From a checkpoint of a small transformer trained on Wikipedia.
Size: 8 heads of 64, vocabulary 24060.
Training: a variant of Adam for these matrices, 1173M tokens.
MLP neurons of a small language model. Each row is named by its layer, matrix (gate and up: input weights) and neuron, and shows model dimensions 48-239. Each number is 500 + 50 x the weight over its row's rms, rounded and kept within 0 to 999. Numbers have three digits each. A neuron's up and down rows have the sign that makes its largest values positive.
After each neuron's rows, "fires after" lists the tokens most often just before its 100 highest values on Wikipedia text that the model never trained on.

L7.gate1420:459470474511496430480482520446514557471532455533549383483525511567475499499511477452459491410544494478537509552485432630503563502523454527462526553558534600462598481513449490423458378445506625466428590490490443531471493533507535537565478514483502485534522562592460461490501538452507495464574529438543470448466539464442399495464449575482625550466401513432449496525492551509487412460575467531513640477517515465497408500469509546363405520543489397579546423403509493530474420526485439456510519537467489507514530429477447508494476521440477504550441471521590511523472464477606554508
L7.up1420:609478441512503479513428490492561452360561466569480476465436546453486544414536543505490533477461511527464501603622507537493493497470532555542500507449327550528509496418451517449519539429451553474410452531359494574409510453479526453500446472458487543484546549545500538481558490523469516538440536602477480386490529504457633499504477501484479502554499489550459635461516439554457658495526492485467500438523571554483447509445506470553454517527548533481525429511549524521434459507454500492551477524524401520502444476465551500467544488532547412481457539568499492488531447508518504485
fires after: ".", " the", " The", " in", ","

L7.gate1824:464579517531472426526544559404505548488461528432462552574521494491532533555490610494546518518490460522521487529570442472509539503466537569544481461567445462565505541583420437477509471480461560532578489467435587524561334461497516571436489591541505476475494377574541459556444597514450561480524582556427528486596533551633559478560477457545478483436484528448510479631557522547529372529499531504463470513526643485510457461532507487526530516498570590527461483528554431543535420547532477409523493516517492581468501521432553400511434477405617588543453441481509392557618538503561553464
L7.up1824:434460492480575563533520495461511522470586442458448515505560567527448435569463519516522482523489536532424554557442514577590531485491502501514488467506441531483608498565536487546519419449499534584538521523423426446571518495551446529552536445516537478465494392404496531487539513479554530482470442628462508457495471436438541528583558567563533411647373536409466525512470490473410586611511627489455519486446540475509436480577588538425491534537566517519516452481489486444503521521463523557597507552461578503538482495521457525492522427505447588480574534524455458465501487432421474523
fires after: " ", " |", ":"

L7.gate127:556483550486313481477488423500531416499561508493507545505411514491462481462528457480468501520526444453436527540416544483579477534539474507515487474538520532484461580480483506462431474522512545417505453479576469527592415418533467481498468574530461413440453471474476480518487506473533556438585568447528518488412526568477491487517512494382419532520530472532497505475498496523460532451401540502539405455462509580486531543531579487463440422615508524491545463433487650470466529444542493441548473532500495533617545550483480566488401481507537472497543458401506446501487412449552462564
L7.up127:504513527519433433454486471505529410521455503566490512486468560508536477434523436414401504526493439443496426617524560517422446540485506555524458586425529476506533528495492556496499496513596483442482496599534523467466477402507462539526438641604467516511428498521506468529499529422522492401509540454563483423498505505507449460439508487487403381509439456514528463506598534504550582501514463503522522525388440556511442438417537506545488555567428471425507482573509498488442489488481510535504537548528555452511547549439393452534433465583452531528548577533478569435490404501575495542
fires after: " ", " |"

L7.gate436:467393465502396462399550474472564427557475553560480546512490391517577525483478502549445582492456393522418503490556473522508344507522507451419555543455460477487462471517498434511489492484579505466554452526488486528523547474497552506588534529580463422472464402466532435546508552495473495494417586395538543466463421501573547580474545471481463478485524487466443427517567559472494511460504464549483491407518478582475488565510536378397507546524511463490535514455462606528550540450498403527532450465556472595549483414567541544516548450460511533530538583510534503585522513551629563536
L7.up436:513484549527472446539506477503426463413487502428528587522554409429511490459361493483553473520528480541462467490552538409579554536474515390506522512455607552499492565465493540515495534476473483516588448514509520463609378464442543534471519535546571537510547511612543454424447517458430487501510495574488559553570482496437354502565451520503548527597526585547509490690548504435506459437589469463455500605476516442440494571495565567443559461534431479422541457537550502426559487522480446527493602454485420449500440479510447515474579534439515506464448513554526548468466483477466453485
fires after: " |"

L7.gate2694:575525496525419432479502623549510560515477490464500528507430390455418436543546430562414531529531463301556416570392442565490509500574548487491552508533570501492544545557451475478553426510460520515513557473590537540500602516503592464466534475464513561458530545544421453482473575520491489448558509493538498528495546527446453476439457533485530541498522495502548513519560456513429432403508501554507511490471536556507547421475474486500578489613566517421465461488516586432580377521459464532475503535459530505477491642506443493501467452432507423565417358478430449576532489531510536498
L7.up2694:361412540399458421525540498405527354420522512526508515463521587575443514463554516519509510524520539452531583504466458497548486441538531481547502517428557494484448533547521527479573502515546467513521519537544411475449510465449457475479505411434529556511526478512485438563514516532529547460577529558443501421443552460498603513543515541466509507515509393606507524419529494567538429532587402505470430575381506440520480546472434482481525471527523513480465434555468521506431499473529558493464585563532530443543498460471497423551490521556514481524501498548514480486561463426509466530
fires after: ",", ".", "–", "-", " "

L7.gate1909:481395460539452560533524491486564553640484492495525353566521594593475434480573575531492473498468471464564501386528511502516523421494586490555505501537474493539468416509362462529577571557485424425453523456479623639527508503516471422637558553459440470522465474408537498500492506471439436439594390489523433601498425485525485464507427486525539481487452521436470486507464519582485482516529514606408462502528501529540572488498512497421547566420551494647480519501434514544496473520407438428476541549467489570481517471344470459496469493486514567502488514438572468514503560611514474452
L7.up1909:529532509514489500485541492572503545531473553498503442516521516491496465463558407448406452479531420563457504532552564518521549488528404547535562485447537493506506478517499653529469482472354466506556492508469582478490568428430565452678544485444509469465521474420567504436487521484409411478586401540548582477562533494456513429475596472487507466555506599446495531524562557537407503528522532475436447513608450538438453608437431599511568453422434516556572412518491523505379574533450549422522463536433464489527508502487376538579447555455513557372541532497538480518574466573489495460
fires after: " ", "|", "–"

L7.gate47:542469401502391569505451461514611403472426520451555619419515574522476369575410515470488511415489484544489428437510544427495570465523539562412580555515533502510508511499488543505512574460449489496580523441512512488482487504489489534495434457489517463477490479531486521595533580493453570553590455476497545561464494521467540510599491470453468391578512444461464525438542492526467358560554610471465577475470552492575382535453473469440443477516502576501499514602512466476566490509446497515475492443471542569542365494540572445441570485357568513475528544491426556521556547519466556430
L7.up47:470563450362519490505455572457418471460560506463431506455458448431552473465480515399526506459407522498431477493439542551398443423455427474444477465529513502591521456446568538452443513467532576513489408471517568434480476597504577513544473417476539492525546463458524509506497424540463619618523468491467436510546511440433505471564480491497530535473591489508513462511478414384531467499468529483522437533502436438576475562535459539662593566550489522533584463544532507602434457468500468467559537538534483505468483535479506489519439431573454497505500498413481527482568464484465390460
fires after: " ", " |", " ("

L7.gate724:538404516529447519483549554572493391521469524545499492457580562421498560501517479570443522479502434487523522563526527550636483470472506450531519454453422612542604521434508534478569482532446510659543437546550579534580514541471556503518480487480477438392551369456538471493512460471543529429518466496433455576477558587575525570497544533579450424526505462424589537436463475495501489578533542498540529487465537532554487500497492532509382561469499550398517467515467585444413478485427406400537452636390514531575511482566473474469490518510550573522446466555404443500475522515417470565
L7.up724:452554583537479444463506410481469541562479347550602486521486523500545510527520517562518474501435465498473540570470614637542497584439577478501499620462433542446461448569513441509518482447475538514536496519503553556473429441548487538524496496484484510534578513495528601540448627452480509549484537348527530491442528547582438512578493412494501446619396443452476483458451491486511512450488472577460456633544460526516568490549449512499498517512561561561473484428451489559492446510589521471528495530576445481458480479438387506484580552491401465487491542539428560506498498575525543519
fires after: " ", " A", "-", " K"

L7.gate2031:492435419445522477519544422535520501387437574517434426521447520526462574461488545567570485505432448559525565438504510462473502537550421472592504396430475474494550461519485550472464519427542521421597569524554436541420540564532480466493529446547493530548486598487513528524520458498509498488520587484454426463490545496435437433620428562559493462500434513477577518553486468502457545561531434540475405506540491517508477535527554468501516524430470510525402586455603515473528434559490449581396493482441604604495504483581422469478531481575639535366472622538509499401472424532494558480
L7.up2031:492499521587395481469528556433564524599533557576583488468530537543512414518469544535517580466407501512536517535517523491524546504502551433511554484451516490507521491548446495504502494405463490509506479506556457557553509389539513429553470397511565447518435437530478476510521468463472422462481513481479532431420473499544546543403445558494394524452559537445480476428523497495524509467411448527472547525580485463561527495533486395453494451516557557536517530563452428532543496468380475591468534478505558502456522467348519462423463501490512591502486543463508525442518475483545493477
fires after: "|", "-", ",", "p", "8", " and"

L7.gate2495:523491538477475365426556511548508476531555449603520496455614436490441551482639427432493534502518388498497522446471549618404496465507555469594521486487581470539499565496428430533544447507496531434529539499414459527439541437472489518527542434480446493395441489447551598518552518605466563509535504486504587509449433557426505428497441503515515532458456528430531619519558457469562527397489488475570515456454521541489413483552506508463452520513481503562507574445549442431516455496421497493461497577514398473408425476431477489547486548586496429598474504518475396529573539507517501485
L7.up2495:576425509429496480460475499487462511391615486503516478543523387561415434483464593444538487526489459526503563440553501521495552541517501399491443530505500424502559519586513426513481548609482466425439443577511464477421649512417531361489503490507490595425500382620487460485576522529533620613539550410469338465510503577468589379504527530478550455578438525586547500587525534550540521464482409557541483491494459561551563590523490564466427462381544503510454518616464513474504485558438515533552444456488553518449567479413523510529503539467501512564472533523453560453485470464501592474
fires after: " ", " (", "."

L7.gate2407:494535432530507485527343469453549494513609536545578535495469485528540563524498474470418536366550491499526457432486490543518487574572511531479516528534537449480531418485556568492516458465473557387436572451505521555581473444469490469527451445452537538535434507499466496445573498483426600419551531499564501466504545457565545554425498486456451519613475542493507553491471443460426490524475390528471490497502499514551479555495604484429461470406526551560523569573553505559539468542488581604501556503509520561455476513530502555554449565446621426482532455565519524484569532517542435539
L7.up2407:451486433492508580510528451404424524398486629493483502537446499511431542536483481461511516452547482539509469468446440601551554500548475536503465549434479524505516473422531496452461554514522547476505499497486527449436481466536554598506523551441520472484450473473489525480460527482561547431532354488472544491515452410583492504488515574430530572465533493450503440498497474434476532479524455553405509401420482477500465506376436520500464465462484488483478563443509510457546509524487435467443511547554552556484545459512507509536587516370572430396538518474539498508545466494575557512
fires after: "|", "-", " |", " and", " spouse"

L7.gate1244:498545493489395533460429521595495533499494518571498434480456473568445577515598496446521546472504489520425491438452473595602513536464556510496438484533553455535470509476441555585509492493475592462449457524533502499455501451476503431498488475627413393505420490517618533467466500465539506481462465492541580499504532380530537476492486555510454574473492413576558418439495499534368409562483450498486482529502524525582483520471480392492363415521490472445537588470564566506575435440527541549432553534531370470427542513538499501531420502446509566447452533411475424525428536563461462543
L7.up1244:519557575461449519581499368467500582524442554538495467637400500522528521561574569550535564527537506502482510449527434450491539476525464442407455354593450478397391505515468480581491545507464507628483533533549478611410488461498519460511415492501404542444497493531467519501504550484461528459427497520553604539465538419441533507532490555565415553489478550497497457515527535544545465505521438532389489449529510475484484552448512406497533462530524481572574619489409494542543487469482531624415512402536489479525466499602482540463492538502574438470429491423436482472477576564463492488
fires after: " ", "|", " |", "7", " ("

L7.gate978:460583578535506507414444571567521446558516493568515466475470334532471503481536503477496470478499364421626459507538550563455420524492391496526493603542561424517471440518562522512505571519540530461489604575453580532513425554584486523454470498467495532412512524512567437555556571490576540557542540470507482510511457548500478521503505439523495541487534375612468451467496538499441454473587625485531550526521487513422655511467494552420554513568528497672496505488555525461485433517475508487509529551480490453500500494507466532495545477549550600535462354428542488595475523536513478422
L7.up978:504500508481491550427452476593509389515495536446494518526491522491447370439507450428515532482502500445518479539515494465503501500497491547554494509503558443433532502479527547516522616467451452534532538548373479476550647486510446437538533511449577551470539576475482543529407485483527471439463473516470504517493463450574429507528502438487458590436546424456474464393432362502485482507620512610491468556579459489467490528494493491526542503516502409568546481519445555624598460559525557502497589475513534462506469546504509573534550482551548481564437535499477463473534577502454496462
fires after: " on", " |", "On", " On", " "

L7.gate1259:525521557538453564397427498540507499556521563491600527479408509519515507473568488460472553481429458494434402504560523568531479518528525406520475561509475480574558442429486489503584541465444467487507502503447465539511538501446481524480456512462351548555425465486555579527481511535441476529454492429496502463465353432486457382554490523477554465542519480522552386553517594487542480523483506490494628524528500478554557420504505485485497558467532467499474503452657531442522432492438549436407442445436551552514535463428464513520473552504521574449518544472445461535471386482487490480
L7.up1259:588487494483424525442549556490533510482489510417495449521539501480531395413437534558479563497603554481505499555432513493393565608517629527414512485490426424511487544475507600464446534493527532575457528505494545508601420493446483519507589539418466491549528488548433514624415574622514531597494528484479520513572473512497547479486393498454509507514459486408543428496505515525506512499484435517542504468599615522518478458437493415551534568473589519471561543539534459551517470512562482565535500620516486567526520497511498495411461435503515475554479444458546506459538503510504454452
fires after: "-", "|", " |", ","

L7.gate2540:546455535469526447450462589517460510477549535579385444468541486485506587540523503428460490450405527495474487495524475569509488388455548528577517484483472514528464505506530481531628477562547569546499477436589476537571490469564441576456479489523548436486442478496514482560545460403431496440537536511536554498482548536586506443506590393572537533463580465501478526441509456473588492451600530490569473608536493487509588539532508485432443525584447439535527520526513598662542618499499498541533522500521371459474504582405576455412533556460462502575351403443515520435528511463518571561
L7.up2540:477485458472476471572512497543407505427487532522418504493463466461428413520494415412511547469540477439558540543455414398452496574552448458549451434514496435460394599597489456484457602505573513518531488495626589501427577500426433398496548458503534414503422360580591451567481533521381465453501499515522490518500511465516497457554472501468473498505549422508436405516564511568516498567472453367528510418505521516530519574470495426544452480471537423537511546509433523514502532493474514424501530558523534513582521558497440555498570433514474495503483504514447509570526423550528547515
fires after: " ", ",", ":", "_{\\", " |"

L7.gate337:555607535519487429502455483559470525566515523419488524468470482516469522508390594528448507469493536529506555470514449463577481511507513468514446477506509508427429486494461559420479577522541454433524497519437520503504446401461488480475534496463482523487545517477465515464400495522494591531522468503509480612427485479402514580503477429540579438449522432489598551569492574542447429488436594489529502542510495534482461532528479493478481515484618534589544566404547534547577490573468528534519492433490504554525480502469421422497454550456483427528454561441572423581484483515510555524
L7.up337:515491470514546528478514490524575493543538550491574517480528541513478526502522472499523514451509475503527410465552590560526438498482546423391500555502514458473588528521457459462493517555600511540512495540464500497567494501473488518436506495432560557456595654432533442477559503577536532512501431457557481503437414438480436468548418482424555470538444393483542447469483510513504564487450506401524502479477481524604457468580547441592418534391471461529571506408495558615541536487446423527476494501437469611502600506480514421442597495485514499496502472553435462525572527563504440446
fires after: " ", " |"

L7.gate2601:543497436503507468450479485489452458469526457590510541505417462498519459518448430453467598484471559508535505518578388501490422516522566506514502438516477470507507533530525468533592509569548545478545368595583585598517494480475523506506431527512521442555494567413565586492527560494509550515389454501541545483511552493478533476658548426513435551435496477531558475437497527455479430511565435536463544457464453575465408452454474432490453508467498483539503531436448475581560533463402542484498544470415491377526552584607508541472471566501555450583437583521347569480510502511510497499
L7.up2601:540467516419451510472473521502554418463680507492570505478491488475518493583516489501573528500543506511515470537571455480481512547457606441564448419555489493479453424526402399557488528420450519534487545552461498479470486479493552501488499539514492514534509424515488424479521490539532484504425473537534477477433482443462515535492489532614434519439440465462479554548506574476485575548553512462471534505488458506478440485442526401510552527478499520525476540484511544591485522496390475464355448504427566493566433384517484473459596464480425548595618510429505502589398443490536412474
fires after: " ", " (", ",", "."

L7.gate366:534433532489551346427422379444452430503404494560484500530496473456423528517482481519397601547512521556509579491506458498492487508511551533566494480491620573494559433469534519527518466555485687507491551462529489553511512606529495505495516504551474500457543538565599505495467668459499498397515472413601468563421583453575481484489492510411461540455404418482476499515463489489467542518457461530576529415539407405498556578520481552449407570493590381470553523590467551454539497572514577576454483460570495523581480450506505477515539478433477465554491497481519526443519497487484494583
L7.up366:457585552501427365484533499518456477552512426572506535519459478546523500488536471484539509503512594512436566505549563454465446651580505549468463567517540549543512528412529526458512583607502506628513567520553496591521493480497423549482521565500534449580582445519493452479492472588530508459636510492569498534575474476457542500544483479478387433542407454466466488621457419497482493414517388443572487441589561535486546469516524533468608382567560552545476506481474530493517484461537519406584511481384567525527437489525509597515444512462469501499405510514527531490481523498450538489
fires after: " |", ",", "-", ";", " "

L7.gate1568:533434541477448450533464465395554606483479504471457428514482452472501440502435489432510468476428507465450469469583443499555595465543494467465505621610543431480474511517530602569528485577523496483521522425549571448537494534562559451565509489446465500525414493578525502529501523403516569437458477466531481508461409395556477505469456496432515598488570579572545478595498516462473487533475477477436587565508456528565449441470472558534490450477519435491528465451603465424557442576402526545499489472492535536458516457543452578428486551478493518549489509380502567555485553466469530468
L7.up1568:548455413477554599419471476553479510510552448562475511478474498574565507490492442509531411406440508532501501587486553556498468456554521412531441509464448506503586463562548489413469492657454467498398537533528506486434498454578482516606458586436439439635440515495479556537557590507449530523542429518436469552587474464502543461471518536440602544468423479489405512509527599517421510578444524503511511567450485507494422511449459476501501552508527544479452407521558567505506473497519587455528553538476449568497584566430346449451566573470500518508566426581507500566504473489515505453
fires after: " ", "|", "–", "3", " |"

L7.gate1166:547498588401505506503531438540559428531443464429592509475505485482528568517523478532521443454626615468521493557397558480495419524489460572593531510451409481567418543510492453492477521572529563525477459567400429550635503498480526527530494492524574377489387493497483543539472526414538505558478457446533534490424479564564503472526543448485434462546492530503548488432562511461503492546498367457438543465579506445526543564482471473602509512502550501594575395522468455529596464576403555468467481498470530457547499488571518557588563544461555426440534532511574600524471523509516457485
L7.up1166:460453553523490530474537535527515531424507588538543527435551489551519521490488511510470426463500521600578426578502484591480433543474507532577519537479480591529429513597492499523511504516553487480562494530587616471502476518546584463601495559494425533477485616441480446509470511557479520554562487443473496419496564562472472480567594563558428420587461483431531525476541537594401472507559430433438424573413470512565565357464522491478631523557466550657500575395494444437474453475502445512492502426449490476536552434389387536571555479478470449435539508481508495518559459486497486470
fires after: " ", "-"

L7.gate2552:498450455550472455431515551552545394572519592465489438494476452480557500448507500437454543484503561487524463529598501482597436481480433558530424620596494474533421438493469552481504562580543524526477576435547522554481540419528496498532455503559492519418414475537483462573532489399522516527492564493522500419486495402501489529514573523563537537479500563380487418565570370538462485571498485440520489450491495551447512550461473357409484467558468530505569538467496538543540450481535440479564529452466511567519467398492426503402521476499448453548530450546482509587497491470573581539
L7.up2552:507395546527496475409476504614485482565597456433533515532529403522483511467529428467489532577522463404529523512665549505396424498548542492547500464570543470513491449426547529522540521474446396419510551482544538481536436491628447472465482527501533478595547387505429512482478444500464428543553588488546520438527509480582548503421501532503476471460446511590493444542477564537528531485558395518546501494476523495426517491440477518421478473490526549477533510521520471450376472438496471487518600560421468471488460592422390459438492540504502446478458413487398565554523417501489402517
fires after: " |", " the", "0"

L7.gate2558:533448463448487553487519470437464410422567473410498445507470589529474625537523479461449503533494511418538444551456530531543518501526499407504407530509480514562455441511483480563493508425596409427613521473504532450415544521541453555455491514530511505409431452445538435482503469448464518597498452503556562517367541471457518489471502573469483499514524485460507560535511511548446467526551556464465378463511454576502490438587520512540576505590458496493587549489488580542458456450416560460522530465456495524519559509485473364479438364574507459495584561507398473487645507554471479463
L7.up2558:601483472499575440489526499401453439529542424472501463472504473543523481471463519541421537503469548485422501507482512575567496522550490463500476473489504573483464474488529513510454531532519436516538457482513448534492548433580446514444592410452543489515563477533526431511372479583436448451527494467465565613521490543509536499429494513423488490583459478539531571546437569439481494447645529541542503573471514561505586561461492463400485485462459414462521500473337597513436526456556582486602503609478533485551526504514539550549517507509529383525515476521430463532448419521499399450
fires after: " ", "+", ","

L7.gate1878:477552394591409534448462472533572510587537503539541465527553559482534459494483539468526497374475487410522481480535448589376471464543465474434524479572469583443578413523425548467487476505457561418530484476537421505449542555489422387458550497461565423391457556469463602619437545457554599512491464434533435589505472541478566541573411576533545417523424453464523464493547515475498569595481464445621545573437518522596475498504523483517558599471556527510414504543558577448480543593482469565441519453456531458439430481428456509639510428547538474468489528526490507479552463619509556464
L7.up1878:526518508434451528446572392481547427494491511520553397507442454471425408500481518453449523531539468415534475497395440530462455424492511556530550474521474565495432573480563474550464514567563503530481555557461501527412521476515566567549491493536450490497551429462484535408474409433519491529517508512473477457469544466587439501522465522516447418465495493530588451554514568492527503482508538482537457413526526553452492494470615469519545578457524395459502512563517394519497551466509478572456465578460532408464564512603515392475560509435529535521508570475580608429396534486521489596
fires after: "-", "|", " ", " August", " September"

L7.gate1238:408489435541515453548478458542551507520471594429506503569501450434471403492500513528534493431440575531511436592543456493564564513463549487466509498475456504477528436526476526493583512538537427483572486519541512632485522468470442430369440478604441404492473499475485441585501430506413560489487478342541466603538513430556456528569520556392612499517551434559531609531466482460556406561524518499564518504463520556462460516532422498568468525457494464491466485495548500431542562404460601503508437378464593559526454465477493501505566477474601356443480488564524470525527608490576559530
L7.up1238:543429445531525472510481475542475405415440501392427451473479544498451478511427586422511475403426471464488521539480584418425540532526524522535550554411444468476657512393505492454544475465550370522465482557522532477547523464502454540524526438482428607505499507438511570553561484375524488480562475555494529558458509471477515497519529591566500597452477465522362473421493514510512500499576446523514586546477545377433452491531483580434547530394491521541545537474516524589558553513421504529485467450484511520545538433519336449475543480519447438539559534513493606504543499439486450534
fires after: " |", " ", "0", "mathbf", "1"

L7.gate541:510514359533451403503522454555447620546511510369505523495502505548530512431531526481496507498526485477493423454459474530414553523478592463526571521538539643486467507423538480562472501564524576471470517470427559463523497532473558578512516484459501534453494513578516468437539500513500475506517437552515465455481478427515467497564571515512423500560470504519439636561518539446514520566427440489601457468402551511488428471452550568461532541485505503529538397551524452493535418555480475472445539477486497508539501441511508449505589550479455494473538544478436547421440406508477361528
L7.up541:481560520427417429441400498396503475511380510481494513622520567486468580468507509569445458478555477457500507546491507479483413579533504498525502436519506541512498466534439390405522560445467513492527496543542471545503460434468364545514498535418534411566464572444467420469470570552475430477487497433488453465522516480501496457490618418536556473509444590479512521515492523496481489505442433577481518512589531566491604496436478418465514496424495445534448505449497413504507465502581446407452544566542540466520543544537497533467511612525480425489463448426588559466543370440494593543
fires after: " ", " (", " the", ","

L7.gate825:461547504501517515444494523516558560530529509488587497489534531608496506482552492437444615435536430438474493462448482543454456510545408566478405461457390521549512557468465558493527562526519456460435598519435627544490514515511494524579547425425470432539565484496517536520475521516550432628468470504530613461530483489474511435563466379480550489476485476512581514494449500490416508532585575504470452522475502527491587497409555526506413507501490516634568512516510492522557437601446516526572481470457524490588500438521522530534449498509518500427475465476525473510529489518495486459
L7.up825:443443507394472510472511502591553434424509533472486446542481478485450388412568501527539500539504502442511495437491474483455457541524549516569531497479576506552460486507426486505492560621431584521458487479463425382475516469502402585462458610547526490516513526438562434504601498490536498505546522514464524486584520475521421341526449488468525485511477516443446468421458564533413360520586541536558563508541556533549415594534550495587468520412538419471455485546499538657503531556454533487538469536519494471485588499462494491533488408539431518439480508522572530496435486517455513396
fires after: " ", "|", " |", ".", "2"

L7.gate2748:523510487531383376386506424505430482502535517364545509526550576425556523524475504530457450512460537555515386546536484561543506493546582487570581487491529487506543575609506488456581520504461598583376445514371431470531592506537481504454499457543487502447578544602491520405451520478450452432512462492596530533537539478403499508520533477380460505520397479479479495493487573509491577531483545494436509444529477501478542443505517564541491493423556491499496546476550551567577545516550419594545483411507398554565493516507447465528558588420618486469508553422495482516481553531551417536
L7.up2748:424507505506523407428449581433505407502568524445434501490526487426558619493483489551502496487495434530442511475548438472532473464454526494433577503553494508457597534434585444471513438480495527381501443453430367509541513571554481481482420429582540426507584463542490547490409519490610465476474500452595543544488519494441488478492473492494601505387465465498434479498527541603512473529484427476475488540479458601452434530480504396459521444542505542515447500488458616527541553544540443542494472427552502483530469506530491484490524446554527401562465538503534614417411505539522430555
fires after: " ", " the", " a", " his"

L7.gate573:554616506490477533437388563491605493446588490395452513603476560524553559482516549424538492477406564464511504501554523436467495547566552514579463516489593451527446389553486392504463508519486482513571530539457521604428459513526509506469453407466499482493481507608464502424556549559571515501482497451513432487474529423455579477526535476546496548492545498531516473541552502500503534581359523504552419545580498527545551508514578480419485545526413472540480423635498457530571480498536560437504494448525509534484508550555477530630488552508566571561489578555480409503605520529570465445
L7.up573:543510485500420542433450471487526527503454550509528499501415463482490394440475402494512538535457536489528451523472489444533488517434499531526531504514575504389450574505511493533427528363534448499474405482554587477475550539470442447515521514497517573552507539546434425549498483556481452490456458583565515602542533503560604538492474431472486470499546575425549521460548500442508517473411439481531601408570478514565579539479562589507462536528557521456471528545477459417532527428572527540504480412512435477610553370558478493406512482574601497540461445396534495578543475480501421467
fires after: " the", "ys", " |"

L7.gate2743:577504469502549448534592583497472486480500517475549514525399596494505445561510570477461505433509483537483605512468533525525518491515591509481533468522437447477577492560467465544582515507462562623523548474506518545494404499502483495523590537451556484433574510503514502513456579590486497503539481403487451500583460527486477506495455574506526470395469452488491470409452589515498616449548402516514456470503557485504491541505493441531471488493462549525458569439444499540433544502539520533579480470600444496470426491544493471440424509488576521564486489465441510539557440430561489526
L7.up2743:486528507399510521502563543506519573470456533478483569463516599438544543458488505400496451559584459534493486547475491514477464497543528493459435543436485474427568453441470509497517442555649576525523549576425494398598436512525540477487544479408567481467449550564543468429592499483448523552433487485495510490463500471568537431464482541560521577545484456537469507525453502409429516523397452462474467592472589500465509419612589499459453540534509489562506421562486479455492513479448415541519483466421456449514503512541428454459589620444548522441492503589431542543428493499543519522
fires after: ":", " ", ".", " $", ","

L7.gate1815:415488587518533513500486516503470423406479514472416490577532536490499530628580569533533438492484446510487503529530524515503551553429504501577514489477489559527508500396545567535495568609515519508559555563539654480518535467484515546486517546547523424400515505465469555480536524556517502465497499483576527445442416437510525500531585584524553532498448467441520528459514555617493570521418444459485494462522465464528477423538480573453522501435508548573408461479440441506637547505460511516527448544474451441492599492500479451449522486419531558491435507521441442456476372574604546540
L7.up1815:550513486456566492586535484560480491626457496501489462442508480475449461549544528498492444543499468510564521528381471506556599484398484581566467473523443534480521564472450500493456478535417506487565486537489525442478504466553470495524507417539506533476498474559505638494544580457460512538575470441561410579563378530563517548586529573447493440567451517497594443545521479476470460455540469442538558597557520439467432478511525518522491553453487498523481476428551544510550541530446532593566516464537542473494497547477468589560490483442509505363472602420397507523466482582544564483
fires after: " ", "-", " plate"

L7.gate2164:528524514523488480518512555459519495487451532604443522544519506523500513528516420473477470596508555522489471565470422513557505467515467573601493523460449518595498457566471568434535548508526607590569497530491483553509420483468575519404485486600465507512436506509497575418438412406501497470547572450493437511494489454503514550509499420448498545463478523405522599535494424480493490555485465469429481552425427447503517539534432463490552562444524584468497528513449488599542519395609524497519489562482401438484494426406528469391458469490572506436481491442528472438605520527438523485
L7.up2164:543498508483456568417557408448482454454497472506474427489417583444511490450496511525486493528478454419446469607454502502481374458496501473467460536461556506470342518516569433508578554391489565476456484563538523451450523486530554508522432490484454458518412425463468503457492530518474508442350428477542616492486454512504542496592552497520522398501505535528469589601496525496588514470535424513594512496558516534593502492524497384515362481518412535492456543442471476493443521522421489464460524536505510473524517438531525585442407459492477503498486496493557523518521508477500519460
fires after: ".", "-", ",", ":", " "

L7.gate1449:506574515465402544474442497459617451452476474535407585506461526560515534457490483504531506419523489524494427465440500552437506497523446509536538595543478552491474493561512404556528457391467529527540426539521480463502524507470515457425504463501605450501463482539521486552526552537519518526553455497466476514564580438504550500555436525397467471495415497370449485494495487545498501530477428465523444551512482493587550449511526472480427480503491524483545543460498453549438486533512498475491539432556502475550516474635565487566445472397514559443405431459418429525543463518574445521
L7.up1449:535464473432414637485363582558521536492473555460456431513447532427519465477426476537411508508490524516546530463469520559484549433441505560470456514466528399495477482451500409607499568473530473492588506463479584510541473571524488466489523534474469554384525464421496462484498515641531529560543463484547556536460507440533537574423566452554496477508369523508492530541564524562475456518643447604475519438466505485466479570496410464499533425559478534374578508540483463457431556514532508536479466570454465464420510479512541526436578512388449429570560447484495533496499507526425515462
fires after: " |", "|", ",", "201", " the", ")"